config = dict(
    n_layer=24,
    d_model=256,
    n_head=6,
    n_kv_head=6,
    head_dim=32,
    d_mlp=1024,
    vocab_size=2048,
    activation='tanh_gelu',
    norm='layernorm',
    norm_place='pre',
    norm_eps=1e-05,
    positions='learned',
    qk_norm=False,
    attn_scale=0.177,
    bias='all',
    tie_embeddings=True,
    parallel_block=False,
    init='orth',
    init_std_qkv=0.0499,
    init_std_o=0.0,
    init_std_up=0.0499,
    init_std_down=0.0,
    optimizer='ademamix',
    lr=0.000309,
    beta1=0.9,
    weight_decay=0.0,
    lr_head=0.0104,
    grad_clip=0.5,
    warmup_steps=220,
    schedule='wsd',
    decay_fraction=0.633,
    decay_shape='square',
    final_lr_fraction=0.0,
    batch_tokens=65536,
    seq_len=512,
    doc_mask=True,
    train_tokens=493600000,
    steps=7532,
    dataset='wikipedia_en',
)
MLP neurons of a small language model. Each row is named by its layer, matrix (down: output weights) and neuron, and shows model dimensions 32-223. Each number is 128 + 32 x the weight over its row's rms, rounded and kept within 0 to 255. Numbers have three digits each.
After each neuron's rows, "fires before" lists the tokens most often just after its 100 highest values on Wikipedia text that the model never trained on.

L19.down637:071088151112123144102105118078152145160086136164095070136152185126124087151151131134122155167151135076140152099145109143114121150118120077071149180127138032122116091148137139076130103120129190124084162137137118094138154004178085179126110151168121142129131155127100153151134126103075084105105109082100095092178134085146180107190138107138155136128108150095139097089070101117125115128133114117141083152107141116133130125131129146164125137176154154127038113143162156135109134142141174143123138144110200170160159131178109132150124189103158136150081158133160123120182183154110095117
fires before: ".", " and", ",", "'s"

L15.down343:081112154104105128176154162067114114103114106145099105149110156126160119125125157138117129124145096151131110142065122065121157108101088126156123118141102154124131097131124146136129125107136119117192096104136155150147123000120158112125104125077157131126126143164157111095184113137174140102094109165092127123122149075114177098139140153098148141075140134152118151104085119152154141096131172137120114150165139101119105136107083092151129136123177117075131109128070127153147140166057125173133137147138163111079124133168141094151112129169138081091158142110135142147154141110148166147
fires before: ",", ".", "\n", " and", " in", " |"

L20.down939:179091160082099088104181168112115168154125108141104132121154106125146105153138119146090107093129165206137154128125072096103134041092089069129161146165133153088128144151153107164169103057200181073156069068099137145143111066169100163117118142144134186120141138147154157114198134116126140093136118153137078080152108102109109115121125106143137107113149099122167061124123129138140102113110088132153092126168107097123111121122102160124152171104102106140159133134145152096104118131094143154120179151144158142091102202177091086179147151174146158137146119204181172098143143080087093113
fires before: ";", "-", "==", "===", " |", "|"

L11.down552:113105162137148145124054151104114085141127128136121098117113124144134146137104118198112088120135126116117141078125167152083161101104092115156149097119108146129120178112127145188179100140094176086109099111143140155133148179074146135141090126115157094122121161102169129128194125173127078114126075121147136090095122114153151118128081101168150130134074118142161164146099182138148099117190177181162157165156172156111153054095084171121126166111126087103117103181092130145145151083092115143096187130135159169108162090188082142097162150099192126155177083145112103161101122101165149131
fires before: " |", ":", "–", " S", ","

L17.down714:061117106080098084149103145105098142139119175087121099164166135114103106162086101197141162128090135098150126133119184128128105126102108118164137060129142118117096145132076111093182184165161133155180127119144084120096137000117154145149130127117135069033102164117106127094171130108143125188134111114124112134127161105121127132089135134177110102080129100152119156148089172193123118143151070108097141123164141147153111167127161155048177141077226179118124123125188159083074165114107095140146127097162115140129143144104161136136163126136118152144154161131093147165164114105145095123
fires before: "\n", " ", " a", " 9"

L20.down161:139087127107100133155130147088131124161132172126127121153121087103151166147113137155186171140106145128149086123121167090076140109149167172159188154098123143136117087087097162107126142137215093073149095096220069184122128000167135107073092110161133129134132183175144165121152118127122166144108214125085135141137130131090142166151184097090116101117142103177109115076110102138148134101152153072106094135130155145123132120142138122078145127125189109112107158155094108113102129109114175147076130153139098126111171138159156141088137100072105161096100162153102126107136100163157142092
fires before: "-", "\n"

L11.down152:151159139179152104111156097109092150104172139114118117170135172111149146107154159111123115084074064131147110084174142161141105120110115216135163125092135082113169117141137139108073121102106143115098121181093146127143047149153132130078145134085151122192116109166093148123163100068134178101130155141162128124119097180061153071166091158165177083101115142144094053143141154132104099074140160072107111136107112145102108183159146137134073127086154126077147136139109101131179143134134158153134104093116189089135101140106150097100160146116106069155120194158095119180132134089124199109
fires before: "\n", " and", " for", " who", " of", "."

L19.down294:170121068131098096127112107167118092064209142076096164099077106120084069153090132139105119121111147099089166111123135131127141103144137079101149151162083191089165163127086101147134144121183195066123099109132162119142191146137117109123155142187116109105209130092164115163098125195104143143161142140085084098107113186137141120105151118169160114143151119078102102151166092145146100151123125125127153071101126104082146100100132107143161112127077195071083104113091156169147127148036218195100131096103153086136164144091111136090152094079114120092094131128130163146151150070118136146
fires before: "-", "G", "F", "|", "uc", "at"

L19.down633:111150151131122111126128083114118147172116091086099078158160158079086145205152139137093150163127153144114095086139097118094138136085132145141101114150113155119168064153097106115136120136173141139132096086064111129189170121102082165093188084154093097115116161104140118189173155116110102082157171160135123101088157148123117091091122157134065158135148098122099096160091068115092093170120187096110198159060110119130204083114124151158115144144122179129132139059116175131131135146114167159177129131197178113143145164129146092097165092128127150119057108148106111054173182122120094112
fires before: "-", "\n", "S"

L6.down84:101104142089087123151158107113139173136159140157140123169107101137085088120170136063160100116131116102097101157174150166126198113180118164093097126202113087125139134138128135130125126074116202117177160139098104185118131189120075134169167117099078098104127126124105071131033163152126086126145177183108067125107059083079101156126135106112129118104113175117149141170125121108085115168141172131163116068175135161157147089151148162094143112136152080145088141090135114151113091195178171150145129167144090180108088069082155119129107182182199140084158198120090133146097112139178159117
fires before: " |", ";", ")", ".", "n", "z"

L11.down257:165126108061136171118133132071130081118099047158143179146141128143090126153117120143110163072146098103143113160137069133150102151138158134085129134142115128089116125044126151110128152136059157076147125179155075156158121101166139182126063139137147157095156165178163155046080127178140155110162112084139186136114140137111067098105139097116079149160096130160140093129150129127160118199102096167102066147153168187155132134087142177161137150069051077125106087141144114107080195104121130114152120207109136105172151127128145132155145116113134119113151072177071142147129130167155145157
fires before: " |", "?", " S"

L4.down742:132152120109135122121093115160143153180154162149074135101077128127146121094119118160123103142066181113124173107126119056097171097091139062127134137147156125106188069148146092157102139084110134092128082146096122179140139127135127033104129157134084136172138137135097155150118113137168146085138116160135111109133059148134075086190079136071118189131127083138135124149123129139119114095121092103085105186126174159070167144107190146215161105142175178146120109116128213126152088158124062108065133140165089142185132087146130145095132139094171130117163149142095128152126143109168200183
fires before: " the", "l", " his", "m", "om", " a"

L11.down881:134104116090132085137161143105143150020122102172163113132100152138117127119156110158151167097115175108149137096151135147123120173164137119134103104150126124166121169114148182179072154124129106102097122154105138139147137137157104096103125124182108150132078099067135165145085131159069194168217221120072093143115124151150150161117105116120083109165114105099129161117159161152091188133131125091120135135109155088108123146115149067123124149132155110128147117106175136093121146059134096198151092135124162148134030150125179130168121080065116158132105161116151121015112153125110095135
fires before: "\n", "=="

L10.down190:125139138108051109128159113160125134157134151129113128090144113142186077168114106150081138208104115115126066111106113112112135124084185081140135097154140172142130118138143158132082103158092140060122162135134115115158155146054115129080067091140138115132102128176050205119117093086114116152174122092169137114132143100126116120083082130125107133114127125120108107104182135138076190070136177098148131210122184092085170157115165145091096118146199108178139136165102198131128135145100125100191117165092135104118153191149140168152149078136135090148124141118157133163150148180127121085
fires before: "\n", "b", ",", "in"

L20.down276:138160127146140149160096139111117100095113117105142137137142137129125122133091148126140141156103167149126095118130139153112092111127139136156119158143141148142146095168120102148125105135121141156100132130093143152111106000107098117110120103103191164119103096132110089146177124122145137159117125117142125132121159112120135136138084099144154164133143140104156096135136092067103118155126138177118143114135125138111165087127068141090163154148255090086129081143141139145118162143118086139121114111119131126104115126131157094144090127132100166109096126108147138137132077133128085159
fires before: " a", " the", " \"", " an", " one"

L19.down115:158086107164070096126098045079170119157173092174167066187151207069140187146154127139113106128189103168157146062077154117148124129146133109194119150104165128100150106143131163114132099148107157109098147113150167121172124054095119101150126120155081161106147105114127050084161140158108138144100102138142184139102169157144100134192151137128117107125105109121162167164163135136155153084130102115186111148110081119151148128127108113101156128130151127129149091226120138089119156167124135145080097092091144129177039160094080137086126100127116078083143150088114142154081110151073111166
fires before: "\n", " a", "y", "ence", "ing", "le"

L4.down172:132151154144097121100115110103122130143142127148172070155143175172152107245129121151145127151121156130160140119163168207092091163132120103140156098137097122148132139110130170125110149212120140110106124106178093145062133065067138099128142155140030065132152137114128168113159121108084118195187097092162128207114138173157137092150161138155127151151131061149105125121162198145167132078112142098101184164106118130105170072106153138148110199158163159081116119114107165148065124150114110130142137134092105134147135083103153106094137066109130111091118144074190079095091126139127105159
fires before: "\n", ","

L15.down111:101104105180075134187103151100110111131121126131130104121069107113176147107097127124087188084122141133098188076153124062127113153132118194172176159110122101054145142170104100121128101124124105176148123093123116122173069132120153157083091088169139160145092092071134152097103102141173178076177151111136130163168091124133098138208138142089104158153107104063193108136150119092066172070139116094121128176120131148162175154120095084146158097149213120118112095119139118147130085107161117091111101099095206178058167177108111139073091110093118136144150165159138154119116092115172160130
fires before: ",", ".", " and", " to", "op", "ach"

L20.down998:163107114141123121135168080119133166086118138122143140126102161091105142069151062138144111165105199143181145171090144123142143085103134117175051183147112150185131177151087136129079112177123192043105091167098102159180131139093100156168120103103070160109105101120125157168124157198121088135141194109110096191126171201144164109143158146093086075093082105126201116108158158156209124121151158129123135081102153172091130132158110144112091104071118130110122134157122126159147157116141142173145089082161116039111111091133143073109174104106115147142159101151121098143097160144092072106
fires before: "7", "6", "5", "9", " medal"

L19.down366:099112135088102140080112144119122205078105136112146203162155137150122136134103134178125166108057184139129133130106055084135192152083074104139117189087080153136123139102063171113118112163173153101090186124160166126163107109131156214141134135156109193171137141188167199137105172148117095116121159091141133170150146103133163095148165156120097122118075153097114113096133167158138116106134112199096100130095090129159037154103095181108066147126120084165154093125107109129096142122153118139105155110134143104133141062101129136128184102082156148097201129098081129113083120153147143118
fires before: " |"

L19.down952:104114123072133193160116165165122121114079180156165162121158130160120170124099120048128180179154113127093128115077183121072162118135110125191134123156112074149090176169124120138103114130102100113181186162156086144148158211110126143120063114109106130128102106073133126102188116168129124089196117146091083137135158095098125141200113162160147195091104133089134086157101143098083120178162162128078164100101133133147136098117079156156146126155091148160138064125139077095129112156133158116140121110091177136126113098135152115099064105208154056124168114194105140105167150107165146144
fires before: "\n", "-", ")", " (", "==", "|"

L11.down962:162128111152138183104085105196174133129163153167094128127121130126113109152112159094194101126128135172078163107162182121175103075155094134169122129118127066133101133112097178132071117134160036144109136143119129156068146191128154125096140108191102108138092120114110161161131170124118103151102161094088162125168132098129087115085116076129132135160112105095221151119141188111085145128127078150169141110086111119097093093114041139158120099129071074131116129108070118151101144113108075171149110146119203092105119111123140105096164151124142095095092180157140095144175096087116182132
fires before: ":", "\n", " (", " det"

L11.down772:103146198203120177083141120150184093157128079161142141169111167145069109136082129122149099063141118134172176127077166125095089127089083189114171158159154090138170153115159134114167108171116102067167182131122139149094130078120111148100113131063095191125142140166139131186166166187074133102155175152131173129143096126113125029114113120103119087124145102126123094100127145157162127159084146141122168086117107168139114102104147153100138112170107147125082124167115139122109119101144082130106140101078094104115122156130142159130143144094079104077166172163124092124167169133156141138
fires before: ",", ":", " |", " the", "ing"

L17.down695:165119128143146084142171145125132191114121118141154152160116106119207072182122143155113138093103104118154137122150055122145101131133107127194125135152150078109084163120071080060132112154097157161165126136109108081154145135164132175113093109139098158071118074164151131107151163169134099104139060071222105184187078136138134114117113095129176116062100131125098183152113119064124139069124124170146144151143179190114103140107098155059138141086109081128119110135149126168154178114126142123163148156107148131169128152111135149105136199067148111130099108101156159089136161092139155163
fires before: " a", " an", " the", " American", " and"

L6.down528:101167160139108112115196158089079210131118126131091121119125093163140132152069162154112102134085194109122105077144113111119097136128191163145146128165142177126107121149105166096141127166136086105128187146127123090113094083196162168096108111094142146176129077130165144121066134153131106134126142104135136115127138154132119149074177087122174160176092104089106133155122131107092130130111118156109104159188086137038128161162121133116091191121119135157112118041105118135121150086083118186139089099120136142069153170129122125101143146163136149192097132085113086084156100101174146123
fires before: "-", "\n"

L17.down445:160115104151153093094171141107099103142168138107126116162159130131162160152113147145075157088150132119174100139151089135148125133120146119119155160110173142112152129117090155058078121156135141083150106143149119136109129000162088132184139129177127132100146165117152103131127182106135103115130123131125139120157137107138114100112147134115126085092145134150144089114130168158104148144093147109112144123144159150139144144135160124157126137106255096128208123083137111088066141103150129145083175114073137123096123150122130119125115123098157128107125130129090109109100164115126139136
fires before: "\n", "-", "In"

L15.down508:112078134163105160134176174108149095136148167137146155119204137139124152191131086127087119106180165100081163159124087067102125140084126147125137122172174131189174119103162122067116119150108156138130142144112140122121141000177127082144099142124117064122159107124140163158126138151165127112117134103109108175127124133125195164121102097156117115099100171154123109110112141140085117123146149075147172120144128107073125110093140105121111123116147087135113084102147093137132194144164123135081133155121170162168143134165104166032103148131099107095113158118160170152103095152138131164
fires before: "\n", "The", "In", "A", "B", "==="

L17.down834:131128139113129097115122102087115145175082108087118134154095142134104127154147143154130130149105097074101151109141151114149093093186142162177149140130203119144127097083155123193090090169187199157142137095172129171118052113143088113120155136096112121137136148162165123139134144093069129141090100173117149167160160199121065120111083154058116097099166141082090151121155111151133105113155211137117081110144093145136096170149192091157142102094198093099134155128159145116134136172114107135149153142117078136081154144121162122098150187090116118164148112203105106059114148142093094149
fires before: "8", "6", "4", " V", "3", "7"

L20.down349:106124070139138124141141179153158128135199080096137107137111170183143033182159173131090160099112156112159098135089137170162066156126119102097111139182170155132157141151137134086159148135130199093100132142078062102124108116150078137112097111154104146141097135147150112129116115147133123151155125127101100158109106107113109133102104096115130130147111204093170070082122206130142116079092187147067181101127139095161158107119097152139158148151062158136199140120131088106128118097157147135162153109091108183113132112096128189120091146139118142128157168151155141122183117102132090180
fires before: "3", "2", "4", "5", "6", "9"

L19.down614:121134122112069112089171096200188131173048205122163116127145112174151130150113147177129126161091120096141169124105111112115116142184164106086100178140103106175109123183109119152103138176063222158101148139058142126107107100088190113149124117147123136129108119146147137135143107198139110141162150117081092164132136169208131112191094143149112158143102179092140094137150110089164157146135183174133096126136107121123123115094110063145151144078117127080168092139145165203160118125146089141140149149129152112103146142101105095134151146154116121156168123137085088130104119147107094115
fires before: "2", "1", "4", "5", "7", "6"

L20.down932:115127122104156134063119085110153150092069108138193139103155108126124166168113075136115138146191110147163161145083139110094141175118144133112116104119078066081131105086148128103203101117107168132129083134139170110117168037049158116150144157167095145122157138113074134086171127129073135131135118143101117183116132073182142138121192144117127109146095117086101150112153125112146151126084139146176159198115138178136091193125068091114067117135161063097097134107143126159184194194146168138183126127132156081126094106137145101146111164161142099119163198077101145083142117107104131136
fires before: ".", ",", " and", " in", "a"

L20.down457:110151159091119155118157111214146090101130132099093076108149115205118167064117175095123178169098108122121174179161155135170109106077095137063084134165127155105121220096166120193086098106122158141174152070143163138150156091110105141153165184178142115144135139069121086109102169115134086091111175200080112092149089124178115147192086157103103133140171132107138150118093135174126178124143129089110153130133086128170071125114136113146155132174163138065141154123070146127157180125119212074117077111170147133116101132140100126162130123131130154147156156185118118111148095083140187142
fires before: ")"

L6.down1010:100088130101098175048092123117168062119153154203158153078073131107125089119163090102163083157091116165130122107135192078152127179124091108111153106143110140135147176120137125086146140170090124131108086175114167156094076164112140050065147147166119184139088116120116112159098131174126133095164187088136116113147110175115159142198071036151154125227134065163160115087162142107085121113131109193133169152150106114116180118069171049157147126121126078154103146145130119051147084129097113133075125088127153140153098131091128090140117146137134099065102120130134138140139129089148178172
fires before: " |", ":", ".", "res", " second", " third"

L19.down465:159208132110179116126206115059162155164173119105146128149151131123188123184103133108101107123131156136095112138039160164109093086110211076092168178114096147169127132081143116091140119141179053115105106186061139117175108070141118092073108097109140130129088172100108133099092167177153143143135137150174100135081140136072143104133132104149110138137157069126105145087121124147110105104144135127165172136148124131104149127082102159180140171116135111102157119123141177113114126148079106193106090137143153143090121127125081110106096095150141188089116137147115109116153131139120092099
fires before: "-", "\n"

L10.down890:063110128121157126151102127145169103125097095111073079118105129141135156147128097170185121107131141080135140125101101158178147097115150094062140095097102150171096123119132113152143141105084126157114096136089177107139141029131164083142129153049054177130095138123115109147121144100104142123144124135142171141154159130163163150099136158105138078161200100193126128141171138171113099130112158103126089094130140067145101138120090115176094142178149140101113154103155100190172142126107193134179177181123123179111152166194102111169090110100118136128144144145130138144108183143138064140
fires before: ".", ",", " |", "8"

L6.down588:143114181128178154172101117143134091121104127197106125141088133141119108121086090201136136100094182096165133145159151125109167115142111115127094074106126146155148203056151115090140149152079129146136127156131141090176149080161121105165145156122134145163072107089088114092197171075115154051129137164097086129066077117146113164190123094074179120130128136127139093131094088165097169143111115167154104141165094114108168152150164110123159104117127165154193128135166145115179211164167167133154148079097138164112113108090129129125133114176140102140148119080143207094093133124128144147
fires before: "\n", "ed", " |", "s", "ts", " of"

L20.down152:103056165150095137122093130175150124127156137116171139149069170148126142100146146138067154159134182102148131097139087117147140110152151069148136094149125131147129106092152170102073092083099113118099111088059083122166109091148184116132149123130185136139133138162134140067091118103144174110163145118140161111129096099142189140133088067148170100140130158159129120164113168098106101158138121116156096140146124106140154194138116087130084172141255148078170117120128194136093088183152162148119068146127143155176140126093130069173145110116073103138168118161103166123081112083147090139
fires before: "\n", " the", ",", " |", ":"

L20.down190:169098176055125124158132120124147125115114108149145201155133114110108103138074138139186179109156135158169094088188108145141160132204106140117156141150074118101053109119138098139155130144100115072134121129140109205167208149096143090101138075169105124159161120152135096076095143076122181109113106134099071160108123150145128172085106141070178131091108113163158090106092100149119103152102111105114113167074119162160162118109079185117127158141116064074143083124115126096115158136097118142170084093167137080118157124195099134157130137177165122116188080097158172138205112115064118132
fires before: ";", ":", "z", " |"

L15.down592:141077157183066083119130159185084131113128127145089123170157142166195141170115133078118150132121160124142097104155161155174132067160153150111172139162110145179127175081159090120110072154122105117126119119117128092137138000165079078166120140118120139133102135136103069150137148090191188156149131112120143125170133128130157136116100133169165155165152127125085112076134174163076191080137126110165180128084121091131080100118125095104114134079209086121156166113137124128162153133104125131107113153130107164147102106150115138072134094115158152186104141099127106168116184076169116134
fires before: "\n", " the", " to"

L15.down398:189105167181126094109130154141102129149102141153140113158111197140115109118093183190144116144060124143144085094173056095110135146096133111130163109127157160109147103115102188077111096162088105122102089132149161126167100123072137180115091130132125115193139111173175124155102132119132125112161141114145126113109101105127082130158137118116069122140131101087100137117182197075094155075169193207115167191144172088172147089100085081069168142091184112098155113115135139197088157097095172166173127134139084113118129149140111157128117106105092121086145158120152142164125178166162131136
fires before: ",", ".", " |", " and", " in"

L6.down666:116124151078088162105156110145174097132126089086103171149166175138135101149114120156102151108088174157099184203154151152144160127122141117115129106106128112066184135118132109088125130223177143156135121165081145155097162103105056119126118174144111114086142134112091105070163079077107157117141116137189117137050139125170064132139197084129106142099121109134131106176081192131067113202132083129149143103117110084134132133081115145180142137160094103146154141131086132050125132160137186132051062135099160165138141129069124109124131123152108094117140134117102147107123101180114102095
fires before: "\n", " as", "ing", " of", " for"

L17.down18:166147104169108128163142176129188147129118129165144146133103143110119151092123139104107167099131156124107140096185122161161104165113089134060163150090119127166167157157208111138117144088124162163120111168152196183086164197097102135127071145140101181159134110119134152110139100128097139119104121119107120166098132119154153167107137139163138095103128137146135182091099082100086083126077128134104195104114198076114145116169143124136107120111136162143200135152131150052102133156183114093109098177063080136148085114070106102164144154095134122097144138118145134073103120124082110128
fires before: ".", ":", "8", "ed", "9", "7"

L6.down667:124112107131093090116202091114160151151084156170166154108152149136177077174103101110184124080138134119128119079076177078150148174166124078135187123125084107117083118159143132087095107047160200173060101160107151106073163167122106110103138114113086114127100106158097157107111164143145096116163106085142085150131050143105160163115095160165137132104109105087111120152114175111162160157110137143169172090152131140073146113136117127143121163132120122107159139138209110059071092099175128162174091035121110170128150146144185131126124120139100114102107185080112162125094122108176132111
fires before: "\n"

L20.down662:176125103141135157107069144144074153073140171180097163156117152105162153128140139135112132105103085124119134116153101124125128121152122113153181191124131097108114122136076116070093134137141040185146118109133098128099178180085171103053122163153092094161108109112143135102116113097144155120147132135116094113139128152188115123169065102110147047105083130131118109144107103117163113168173154195145146116144172183128149158106150072162151145089144071052123138176131124137129116109108068083090129114134116122135155104119217131149150105123115122201103148130102129181097185142086122136
fires before: ".", " |", " p", "$", "N"

L19.down878:110196047166113113106101135132127189093134118143061125151095135099136066107085134090105135127132140137127085132141136087166132180120101118120117153106138174159107170145148128140148126097118138150160134164125089115174092054129094078130099176092099154159149129192093102108161125135083129093081128153191092150166143153108116121158093114122103158154117147125136196174152112097178072120120108140083094104119095133149140114135159138135150156113227126131153131092157102106121145157077113103113128156195066090142063132150118138112155135074086109182162122109108123114116146088183096127
fires before: " the", " M"

L11.down895:165129156122069157117131221120151140145131154152146119078100116092080079087089103114101129147124134113143129162137106101077139146133100154165186078128112153175177128178144095133163134138129127169169080146137125130123095136168134119137131073104165163182129147085067150121149149072093105106138116099094128102168067170166122102142070102080144155113150102123149094102156157129156100096147106096169156142127141065145150127079127150156144169111147107157215075097125149105139144111209148116111093145112089115171040138062149204145202161084155123055119145167062097111143116191115094086
fires before: " |", ":", "–"

L15.down525:081134138132229152120166136180098104161087092165074118072108121147129135155124103106145168132166141113190133109100134141102134125111091112103104117139103150135107157171182136141097137127082150128189124169112145117128086021112099153165127172082143130106060126142111170083162110141103075164155100118111126091140130108116187178134131102139144179111115180122109234127123126113172110068116134137159115090133105142163084147105060103078131138154155088083189139114156108150099150172142190148122137126140114133126134186187118140114177110154135067149106152116124081161139097142096125164
fires before: ".", ",", " of", " on", " (", " and"

L20.down456:140127096099134150080132133144148096130100162083125095061078166166148116158122148121145150153150145057146222096130134128097096119116110098112116132127108151149160109105177094115092155175166120153119140182142119143115168073128090171163138094088103130104127123095143139148131164050109132125126134126134153121162087111099111122102202143138109092068080129116083186118104116127136108095116138113084142087145150112143187077168168125168091167180126169131184158147091125163132144157108142166139136117092115086126117160205171255122149142149147112134175165137155150074114106111118101094
fires before: "3", "5", "2", "1", "9", "7"

L19.down741:140122106106144181127099122160069048089131124164166155116089069091080116095163126111118146143103083074149180145188119171111139139137158172154123095131189134092124148108084166122110134116102090115144116123142159135125159149142126094158166148116142074117136143107121140127097120144111146162115093112156137112138141143165156138162134134164112124093128186122131131165142050111142046214101047123094166135101135173086132157126030163115135072129134131127114113128110137090082218042143114077097121126174096156149166133086185113079091106217137096150083102110148137181181152129101114156
fires before: " (", "\n", ",", " |", "ed"

L20.down699:108140162134147177092161177165118111119125136122119151099115144143099132120118158139111104126181045107128110186202135125190081105080140137089119113153173149095100181089109176159136119109150146159136105102122166138126121000145080121107100147095098114126106091085142093127125144133134137113142119134113135104139122112173162137166087060133140160115127151157185152109132141139100146100090133132079130113129133173146130127130115129192136142121139095183183075091107167159116180081088132086101089114089067112139141156134102119197125143175169112148199041141149135157172133127092124124
fires before: " |", ";", " ("

L20.down296:045147101134147135073158114156179046119151122115151093121125139110084117102151167089078174162132125130104149143165097113181079101095134119104156153203138117122179140072121113139116120077105175122147117095114155139152091097079068160108123098144115063127131107091072141088087145091150130132113131148140105088136052115217150168232102082134142106111177141138194139138124113106136076164131108113141170102155134128165113134107120148166113101120159095113127084135159150119180180136129160124078099084098159161136115134113098113181099116211145113131164142106124190185138139119117133143
fires before: ",", ".", " and", " in", " of"

L20.down807:136186056111144108112060113106157171132144087115110073153137144161168125137086098136055150100136077095166142150154134106143176108137143164072157130142109139107168063143087194144113156136100119130118154106098117072144105068102125170129151101089168121175152105118167087134129150123110117114115125111121119147149104181133144117143135143059124136097144131126146146087086121126113134111128133143099108147177184148138118122126159159168100076086175135101080058141131159112149169142097160139176135148108116179092144160128100182090176169184108159172091129123078134153124155166147154133
fires before: ".", " |", ",", " in", " and"

L20.down548:142116152146161078150194162161093094134115149161116120110096138211174194147131161099132103057051130161127092117172109139179163086074113122112124110135164066080157111133168108104099106100118130120120091124172123132119135095162130118168165121151130135117097121091156184111110104108159107112169134154121158163144161141168162127115142142112096162090101149202145133127083092108121170099121190114103142149136124113122120106093198057118101198134050140137175158068119122106160147047134143138134053131124110186125095103142133140074208135075123150115163103147118118080090135134176137172
fires before: ",", ":", ")", " |", " (", "^{"

L20.down231:115199099127191187207063150147164107131108130148081092142115099135127133095075101093100097137151130104140107146092167119101133079110159124138165164173130167137107171140092149125111125100119069148157143092083134127167103226129147171185112129061077070145114106187120116134113193146125134166141072130136115181168158111116124090113113132163142100146123167124130119106110170096146176116127167095076109079091129158122127133214206117138174108094092153173160046139119127098097105113098141153162125105146122155070137188198143119165105171116135067117080119131111113110117159153137065136
fires before: " |", "D", ")", "F", "-", "S"

L20.down289:116137097164083093134127096149141087144179091141126127204083165131107098145108115107067141123095126164154107088092090183111154102138168168135137120134050116140103099108105121205169108095139116152139181110118081127133163177207179088179134139132120187172130122134103097142127168139187212165126144159142112132109128127111191062141205118114180114175117100099197111142097115130161131116116159056152087189093140115100145140108071053142119164145136140096137093098114094105075137178150125176100098157105128130135118110150156102094169135133188064136099120104143117122160125100113156127
fires before: " |", ";", ".", " of"

L19.down653:140148165112079170114113092072125161150140097130093128167135109149104143134186163173134058083101081104132100129090065113039124137133148174136120130093094134113136163193153146104111135154174084098145149149124113130090058092146158081116122109075161126134121198169176121132156151146106074070178139139093127057112156114137105108078120141098158119178087163139077100126168172117135132115124158059174074149156126103146136144181119165072150131167217112156162141138076090116101108136140126174141142122189113062111105139147147156099128142100165185098091151149127167131118079149155131107
fires before: "\n", " is", " |"

L11.down487:082079196114143110116097122104116093173197155105181069118123111174105116138144125104132056125105141150121157159173069135095114114140113144113160150188166151188093179123139161135139126101059101121187146086145087108118112096160130144194122168087115083114203111153124115073116154181060190080135148124106125125122113091083129109111123139189108073149152074129127157205148153136149151137083156085077106132062149147136095114136138150109180137077081121110134145085131111086137178093107089145135100161112134105142173152125179162098115184121128139091138105118115073143149136157168121076
fires before: "ed", "ing", " a", "es", " the"

L20.down830:189121195101097139044111131152155120151098147132099137111098132206108061100079138176045144131111071151140158095126158085086133147126105064152164082110137120166085096136102153108084132083171140181152132112138138174117122003138129152115122091152147081101158073136163126096115109089093105157169127116136132157105156146150172074102140146134124146062147129134117138155141149159153124132161167120100109093184173131062131167107103105192128163100224101108186153170138076116129100085129107138126119104161118158030159097072096156114131140112133130145154119144110165126107129102130085154
fires before: ")", ";", " (", "):"

L17.down907:083142161118079088125104142120158124104167107071117126088071108080187089052082118131154179098107224114181133064158161102133139157126087162121123140134106142147153099105169178100140104094030106151198090076107151130102118114098143148103155169137114082144114106171132118084096083154108128180131111169141111126126083158172147155146105099134156113097099162118116167090112130064149144138146120063099119163127138115062086167106113185074092164126156149089102119067121150148119146130139128080143102122074135122106105160128051108103134148139165122144184157159153127112135130129132165183
fires before: "\n", " a", " the"